config = dict(
    d_mlp=1344,
    norm='rmsnorm',
    norm_eps=1e-05,
    rope_base=65800.0,
    qk_norm=True,
    tie_embeddings=True,
    lr_mult_o=3.0,
    lr_mult_up=1.29,
    beta1=0.93,
    warmup_steps=40,
    final_lr_fraction=0.1,
    train_tokens=502500000,
    dataset='wikipedia_en',
)
MLP neurons of a small language model. Each row is named by its layer, matrix (gate and up: input weights; down: output weights) and neuron, and shows model dimensions 170-265. Each number is 128 + 32 x the weight over its row's rms, rounded and kept within 0 to 255. Numbers have three digits each. A neuron's up and down rows have the sign that makes its largest values positive.
A block is one neuron, or neurons of one layer that tend to fire together. After each block is what it responds to, as a language model described it from the Wikipedia text at the highest values.

L4.gate57:159095111150164097108161163165100149114142112092077185162118137111123139101155166152092146125118132143102164203157104140112140107151119116138187095082086078133153083148149149203144136114167107118137075141163137080045150100163122153103166112158172179151171136098124143147198158117139112134
L4.up57:136093105145193059131065162153116119121157193126144118164201106109126097171122157155161063158114144135139104144166108139094135097106074108133115186089125125153177175106110121109104142131084122125126132061181139097163109127107121109143067146169122102143132144113139174149088107149131130141
L4.down57:156161134136165148138106081089126055069107173109111102109083179164105035165059088123179120129189137099089131137093161082140114166120105139161110129168123182135114205150094051128207101070128164131140131098152121125163090094149124137180160127137146101094142116094135078139098133152141103125
L4.gate179:130143160158203118208119174157135078176110121167094144080162151175093163094132091137135101138072119131134129142150082142071178192156130146204187121107103122135146203143114117086106179199115075145134129068170128132121133142086143138077119122144130137141100140150126162096145150120148150098
L4.up179:112109123164127125118100200123155133153082138071112132120145184127138143207162132131110206124154097082160125063155115135167085109095093179175073147114106155136162103148149187074090124147158136156125132103171103122151076132060133116131085132097150168137163158032137076127131098185123153079
L4.down179:153133134147139140160127111140207078097179144140096093065155119142089102108128118140112155114120156113166126114120071167083108141171118090149138140106129098131104129141071108194131171075153048146108115089143155037135090177145072162101101142095170157097114127126096093130150168153149148103
L4.gate487:107161127134114072074121120168134157129144159140126098108121104108136094149095110156125144177055127108160106119106120120133160174212125100094171087096174150169137185084180117137122146118087124187149131130176138127117139064129084129098101087171164104115145143060121115106154097123180135124
L4.up487:158122116165084132139127110133140108131098109121122126093158168114121140184128107075143123146146117168054109158130145144178161135145087163164132087071133169165115125163159158162094195156085126142142137174093140161189172035121087154105188106102167168118103100093066119100116095162112130144
L4.down487:140136128152165072132157121110122133136101134120116114129132066137135185137161126093146135134162169100148109134144131122124146042146134149213088112189136099203086126142218103109079114159137110152119070139146114086129116060121134100051132109110107128157062130094157119128162111129132045105
L4.gate515:122084160155107084081173126128097081124133187151108139101075105146170108132138049119185123131119134171170159020101087142142097132150111196124106188107126155122140099153123145116181186139124110131184098121127083067134130135113110092102153100135168088145159097098135125107153094131089158143
L4.up515:118135142160134116157105175121107125121093133147088119100091137096189139150196055081116108130100154104127110115089133101132063098150142180137145103136128125155155164098139091126163132101108120123172117177153102094148103128078167134085128130177104069172150094139135146105107132139043135143
L4.down515:149181149129138146116212086121095148138184057156121159075131141218123090160094134108148159146084131140128124085098190132124111043106169082153145123104144121096115102119113123132130091129117112124124109130135087177078141119131144116141152145109164108158148156150143065145119159100168099136
En dashes inside season year spans in sports tables and lists, e.g. 2024–25, 2014–15, 2025–26; weaker on continuation tokens inside tables and names.

L7.gate316:087140136132164108153104093207139175170136137181097117135078102175147134141136110087119175116136095194121140156200098169152107113114148104139147114101156083132068133117139160100140112137063144116141119118124176157103140156176154100110181123118106126117078148131153102131153114153113140169
L7.up316:099110154109159163185088132190193165172165104092170140093181213134102085100171098080145129133108138168101144130143123097132060093174067141142088121109128025074157107108162130072121111119117081126122113178094057138116148164158100132087120090125105123164138201123135103126121131147103110119
L7.down316:075136164083094161140127079136182125166096138109079146115073152061118154145132121165118121155165123108129145096142116109203148134125148179130155111122133125144156082109090137153071160166192134126152070072101080145113101132155130146155135108220128164138053176195153138149109130099104087148
L7.gate616:155107138116109185172179141139159104158108141130130124086178156149109171101100148132145213130121130091135086133105057111183060141139111169156198120124126104168157109126126112115150135111142153119113080128154100076147162193142052147133118180128160131194139156170184134152095132149098111165
L7.up616:157152093130155111131122122130115119160097111142116104107105146080108178154072134146149156123119166165160136177143025103172063134085164167127180075113165089107140117197103147185120150085155092186141063162201096078141145193143108163123058091101064156114104149159193075118088146112109123167
L7.down616:115145101105107131152157073111132131095161083138140080122102100109116183121116144121127153102073121175133150085107146141138181104102126105152114188106144112132152090120195147133148150115105129141115169161105110110142131205142100147137092109159081176153174147172184106125163104194080136096
L7.gate735:111145102111092129158107101160125174132139090138206121122167119100101186186180128105096139126152140150173134164135093109134161122178178168165123140133124116157177100103145104077046217125132094096171132089167134107141094197083085070134201132127127135175147139131118139173128108196138140097
L7.up735:072094091116130083139165179133089190103083082092111082107112138198149114128157219131068134158228112114142098158115197172123083130153150059152154089120182084172205098095138140087131071114124189167155123135139161138171145122157126100134092122135121104161103106101198029073137089153168112190
L7.down735:126127161127132111175167114157138100103122130189123133130102189132116030127191143170150128138161168124076117155105151122128088132093102161083136097103129117120114084115191148111110071209153092152176103120109130075119172116114144124098126092139108136107152075166085199156145129181098115089
L7.gate783:156185126126130134170151113159127153101123058116063102110140187124050125151177192071090121140157149113141054148107110101189102174132109120101173131145127134097176162073104121146128138077127103071199135114133164165110149115133157187135166092106151133128127172112112142147132159125106202091
L7.up783:132148111109127145122065091208103093175122122159089138102154124062148166143157114127100126109123070132122120159102078163069109139115088157098116099111151130122178115143103142145147169077108140086135144193137103096118135114149117196171093091169108122143184167106177183110151202133098161103
L7.down783:122120191155152139110162168177133184096152123184110108129069135105181094107197116118077086147115130087186115152104110093155128146109112159105149101195151161141176119162151141164127174131153148101181090142097132167130146129164178188159089134104138130118157157098098109193132126108133119112
En dashes or hyphens joining two numbers in scores, set scores and ranges, such as 20–25, 4–0, 0.15–0.30, plus a few stray word pieces and opening quotes.

L7.gate362:165163121062169141133108119117140151074154118129050145157122149157141170154192095159128092077119111056143111133126154112125177083149141061134121112155121081135147095125162115108096169173128122108104121155097118113106113126097096125131113161103114168071129113129156141137128120149106129130
L7.up362:074177061123145146152160086085192158163124121108105141161136116052097149143179133165106066114099128148085116120119076155097101155130160114150124098096079080104087104111085159125134165143079125121141104173134112153107151104119137117135142183167170128136115109122120157100114136118088135108
L7.down362:076125101077090177105100129064157175139176098148103141078159130119171160077125080103134183068165121076060162148108098092148070143102101124154091080144114134115175166086146083117114181094145110174129120119138082156119139109083130128100136087153143142126117128095071122100158134141105145119
L7.gate520:158113177062123143189181070126176113161159102139074096140082130197115175125151135167104103142117149166099088120125222176153094150071068113131123125199109094119061173099121117113075120010123098109115144187101218163181142159189135163118149115134107124140138139122181156177123107130120164139
L7.up520:109161136113095156121158205154149123144135157093141114082157103171098108156135104157136137092108170149167158187124152141149102191144104141167155205135111076184159096060157097102141078084097121136146123108115110114132153107112150126162161165143164101157149109157148156108129165148162183189
L7.down520:150142127180144190149130079125098094153110138133149121100173073144090163146079102148168140097156133179124100148105125184143148146089119124101123169118120111093157124112106144137115110090178059119122178088129112158184113179166092127133188145046127142110084070150112181072129167152174102189
L7.gate678:145078122123175140143073093114186131108138123119088112073116130165161127164140167180087091129146097104086185101110103114170134142137167117128131083104125106157135107127123138117087108122147090153128148096073141162106159187090111153174130088124079150155155177115117146107134148082062060084
L7.up678:108047120119154191112141086078128107101116137119100116072170121083124153179174187164101097126134082082108162075143108125106147106090141069116107130112140087114128119091167153150088169134149104092107120142114138183122140124124121154109202126133165153092185188143186169091117173106131081086
L7.down678:144071141100145154173120142135140123156099173109084149088101105110097135185144146131104125130167099049102065116142108068205130183125170110125117146143114126156113129163171164083117166103100085133125192098132141152176115208127151172119140151108106134135135120132155121098112186143105100111
L7.gate700:097120066107152143078171136103136076107095193135101133095125144093128137196144121128091151135105127135129059098079148153116211124116105131138075151145115140161101124078091143162126134167136113114089167088078193098165108098122160119152169181123144150054196078070162168081110114122111086114
L7.up700:137153082092096110111145124157168139106100083127097142096111113128150132138096125134127139133089123113117154169135122138059182148109112099098151150127158088158177148165096151126127122138154123127139146134061132098124120108134138144148118100107160126180144119133152156019185146149146100137
L7.down700:135190102160103112123154168101158123134134180146098150131139142103117106097158120069121123109128121113116156123054132102126109178171099175098160095155128086110170107089137119133161140123062107151121118063101138148106165112062097143157140085118125123076133140103087085129070093151129092095
The first digit or dash that begins a year or number in date ranges and table rows, such as 1 in 1869, 2 in 2007, – in 2013–14.

L9.gate1085:118154171099205193124133094135165128167156111139119142136141169142145151128150119124066143065095062144060124100096146070144099178124134153103072058137095141133135154109169148131100103109100072119122205117199202151125128094140125092145101179146070157081169109117167128090099134127110111147
L9.up1085:142122059125138160103089157148095106129133105165113114160139096071157120151093134121073109125141128107104147098105141027182113117148137140147156142066108076168130120124114149078133153117105097151167157042135164135103124132123068106193122141122168135138152175137161169090181162149144087193
L9.down1085:155155068072110212123141160142161139088148196108126123102219163118133097103117081135080163102149084153144124113111094103132142153135153150167145094053138135124141104101131161072158133111099135118144162110097166114121178122192128128113113101111110108125089168090120133104144113141183146153
Dashes in year ranges and pipes starting numbered table rows, where the next token continues a number sequence (2023–24, | 24 |, 1987–88).

L4.gate93:131157105127136103128126163117069124139069178159127122074104167100104163078132144125127151142156095080164136045150187105106122123096148115109127104126139138121133108101158172138088159158094103099146127114162109118162147158068102156128161106108152138119097191095140158135094137140182147148
L4.up93:145141125111099139111130171172132139094144156138158077174127150111151176136130161125159125143108126106171140115139140128116139113120091163105130155124103173176074127122165127179111167074013143114110164079124145164118078140133140143126165121136193168138059146135127172163135085165143165067
L4.down93:098206148103172147158158114070149148091084089142109105114141177099124153149111179133111109082099172159158179118093126099126148113146114098075154159130102072107127104164105103110113122098138147067116119135139173120085071163093139143128104147113117111100150109161118181121131167112098175059
L4.gate644:185152107137126111125103121099106107129112131163166159098159102123119141209102141143179122074146149117119126129133136105125138097133159122116054124087140157117121081098090098131120162168134140099124127135185082089073101145136162135121097149145117064185109138154139158104093146170158144136
L4.up644:146062147082182131110140148080124118150149144133093131151086135127190164145125120064139161116121135149104066129143115135100113138122139110114138166125170081209126135065168164148157241130146113124132112147111113090105096108131167162083145107101170159219094113179156142101109185120139150094
L4.down644:146143107081098152157096127115120120120100151154130130085096131121177111090130157091117115070149136087137137128128111172140135106122167126101133171117136149051119167083062148159128166106148160176100113089187163178077111122114094117153120130093214152142128166175119132142129100096190195135
L4.gate689:114174128115109140143132106137135178088067120074051133150110122074145121181120159113179167114192169114126092085098088115174082096171106147091173153148106077144130110128201126108121181126171123114158185161191108167063053138173097180131170109191064149113106148129099085173129164101118126124
L4.up689:119167123161147107146138145100145121127078182123147174152114116128111142178104102098177144159154084111163082123098155118142081177174154115082238091121127105135142126109150089138193129096067088123162132179089129123100098190154156117143128104104172139137145131188168089176114134118114070189
L4.down689:165122104152091194139092168144155083073165087165092154156116140113142095165102095118191131074071043123114085120146153112126105149120122154099100131104106165128128113142179106154108104151089121127115185099136132073125155105126153166107109158150148109150184186144171079129176105165136128113
L4.gate1207:133174098111154200141118163110134116179111136157169196154068131116088068128065155174119123161069070055144123117131180158107109128135147129054134152120116144098131097122099085193131133179132085158159159135122154132156135191129090095073114174142102164100144184098135117087102142209135137124
L4.up1207:150130085071094123171130130107111104099120131074146129097167112125130142142189136207128106147077169184126147119109115144081174140150120132153094177112118129148153112056120120152115144113148149124186091159074134103183132176089145121107167161123136162098189141059122107116160149164188152083
L4.down1207:115153127091088127179151112156139193118142126113179127054176139097117147135164113103101076107111129133120119113140094129092156176127101103208124143163136119081171145130093124129137110048168133150094121176139127084157120122157106144207158105125105107101181149145091153211099184061120089126
En dashes (sometimes hyphens or slashes) joining two years or seasons, as in 2012–13, 1918–1919, 1932–2014; weaker on mid-word pieces like ost, rand.

L9.gate369:111098102133103090099109084120116139142142148166188048117109170158124134131126068127152095122107112134148140178142101131140128140198111075131130107084139151198186093145093162115060098178151094097146161179114132156171111160086117148087134139129157108136167101126119163150166146148098086115
L9.up369:150091181053115175126081114156155151149060148144113139186149074112169094121146120159133121115111100190094131157104127153151123086171201136107071120139107082140152123102119108123075141115160119175125135095107139122152134092153151121149187113096133154128143180109163121085093055170117102121
L9.down369:143172126079085138155039127162123137142136132111116140154130164115187128167117141197115063099109128114149133156120159125155157140115180115078063197121145121109142091138075118116149106088151117128135063158092124117083139121072090162184111131113193149114082161152122131140141146136073151147
Separators and first digits where a new item in a numbered or year sequence starts, e.g. "| " before rank 48, "–" in 1988–89, "1" of 1989.